{
  "n_layer": 8,
  "d_model": 768,
  "n_head": 6,
  "n_kv_head": 6,
  "head_dim": 128,
  "d_mlp": 3072,
  "vocab_size": 50257,
  "activation": "tanh_gelu",
  "norm": "layernorm",
  "norm_place": "pre",
  "norm_eps": 1e-06,
  "positions": "learned",
  "qk_norm": false,
  "attn_scale": 0.0884,
  "bias": "qkv",
  "tie_embeddings": true,
  "parallel_block": false,
  "init": "normal",
  "init_std_qkv": 0.0142,
  "init_std_o": 0.00355,
  "init_std_up": 0.0142,
  "init_std_down": 0.00355,
  "optimizer": "adam_variant",
  "lr": 0.000533,
  "beta1": 0.9,
  "weight_decay": 0.71,
  "lr_head": 0.00619,
  "grad_clip": 1.0,
  "warmup_steps": 448,
  "schedule": "wsd",
  "decay_fraction": 1.0,
  "decay_shape": "linear",
  "final_lr_fraction": 0.0,
  "batch_tokens": 262144,
  "seq_len": 1024,
  "doc_mask": true,
  "z_loss": 1e-05,
  "train_tokens": 1289000000,
  "steps": 4918,
  "dataset": "wikipedia_en"
}
MLP neurons of a small language model. Each row is named by its layer, matrix (down: output weights) and neuron, and shows model dimensions 192-287. Each number is 500 + 40 x the weight over its row's rms, rounded and kept within 0 to 999. Numbers have three digits each.
Before each neuron's rows, "raises" lists the tokens whose logits its output raises most directly, leaving later layers aside.

raises: " floor.", " office.", " music.", " language.", "ism."
L5.down1650:537571491508508536440488484522510494464507513509490503478463427500555485521568483474554497505516475537440498479519528509544441476506476513503519444475517464511507465395510533534447513466534424452477465529461517571556558478486552539438470465509478426456488481462547452473468482462469534522

raises: " organization", " region", " party", " unit", " section"
L5.down72:455490547456604538542494495484508471532536492490510492475468463491419409509533473512488485464571468484468533468536484469428466419527464466474551478506465574529516501494503486495461556481530509548580560485478450444506497499464474512527597468477471498562518490462551504537554492477456428448

raises: "s |", "es |", "s |  |", "ales", "s | "
L5.down1043:452533527537455539475485453539445417545524410514448459442448568487511482477506456498484423421531480498513444463490506437487527510494559469488573522495506491468484577488598563604481491566510464489505519509518461457523513482522500474516520562470475527497437507530492485451518542515493487470

raises: ", ", "s, ", " April ", " on December ", " March "
L5.down2945:605481517492518499460458485467532543426520432494465488457504523508511485475517443491493540538511532456500502502431496471510560466558459530472491528476563470541438451415504591529498557447416477494523522505553542469494495505550531509418515468464463499460534557456426437528509533544438505549

raises: " the S", " the", " the D", "ted", " the M"
L5.down1947:475476398489512549504545522409600492444435509525540418466437481498482475476466481476484477562547549444589514441491559556454453515402539504440471544541520506471513482512566506557541563520573523542460474591581452460535526420445473486498553481532460559515579540570509463525499541491611535524

raises: "72", "22", "63", "21", "73"
L5.down2084:553441543549537448497446550541494468444485449537503588474533480465444436514528449482535511441540480495493539552530464526520513443484502451440527505504547511430527466518495462504416494553449442488543477492544540521497463558486453499490500513614469554473573544516487491611487467453516430555

raises: " any", " the B", " all the", " the", " the c"
L5.down2494:512503486481477515514614509469485521514506512455564513483452500517391491525501538550520455499578508461496473484579484466502555509502549540597467545495468430539552536525553491509502504563495517555508517580569540464483530482477532520530503475472510499537499565494427484482433486507538541505

raises: "==History==", "== History ==", "\").", "====", "]."
L5.down302:486492518415455519520528525488533501484474513457520438507505512504513494543455482519543515546508474484529478468445559507561509507492486574585450517469486543479360461502438531459434519525480517520492485449544479522553498498493537450522471461464522509499447535485491550505446456410575498497

raises: " after his", "\n", " before", " after", " since the"
L5.down244:474442424501459528485463499493504478429492528528475522590491485514533509500514455463535550488475523550508517485415526521487518459448463510519546576489535451538493554483531508525549480551444461550512530481484455489517495517506454522416536449471530489550588513440526573504442465607465514552

raises: "n", "or", "in", "har", "on"
L5.down19:476491485512462525546478508485489500506507479449459520530499555513477447470536501516531492500525517439455454503555514533489549529523463468548514521550475445514485506485336466471468533503520498558591483477533437489494491438485488546463493518491540533492432536493483521478513515504452448454

raises: ", while the", ", while", ", many", ", in ", ", the"
L5.down519:514479514474561480562530514482468511501510515452537420499507521497564492539484507552470430483509521462414541422538507513531487568429501463526537483455516471502537488551561521507473499520421499487492474474485536468488447478423484529485553476467501508470543509485367490488449476546547577484

raises: "ed by", "ing an", "ing its", "ing a", "ed as"
L5.down39:489529493542541449487497495463543538461543479462500517499417488486528477511539531514510402546521486532522551470502434562529521485458517524489502586526508464414524441508599499574525496512512507493450520594514560451560396474462572520496508493517419469485470492531540446563490566491504413453

raises: "Al", "\"", "L", "In", "Ex"
L5.down423:482436493516508416533457449433549500516511525540501501517510495471544482522493511538514487463600449482547474469467480498536544533481525575556517527517474449502269482516415558531573566477510538556405512478458503512507492528473564486521462504405524512503515523499535486506508503509519407494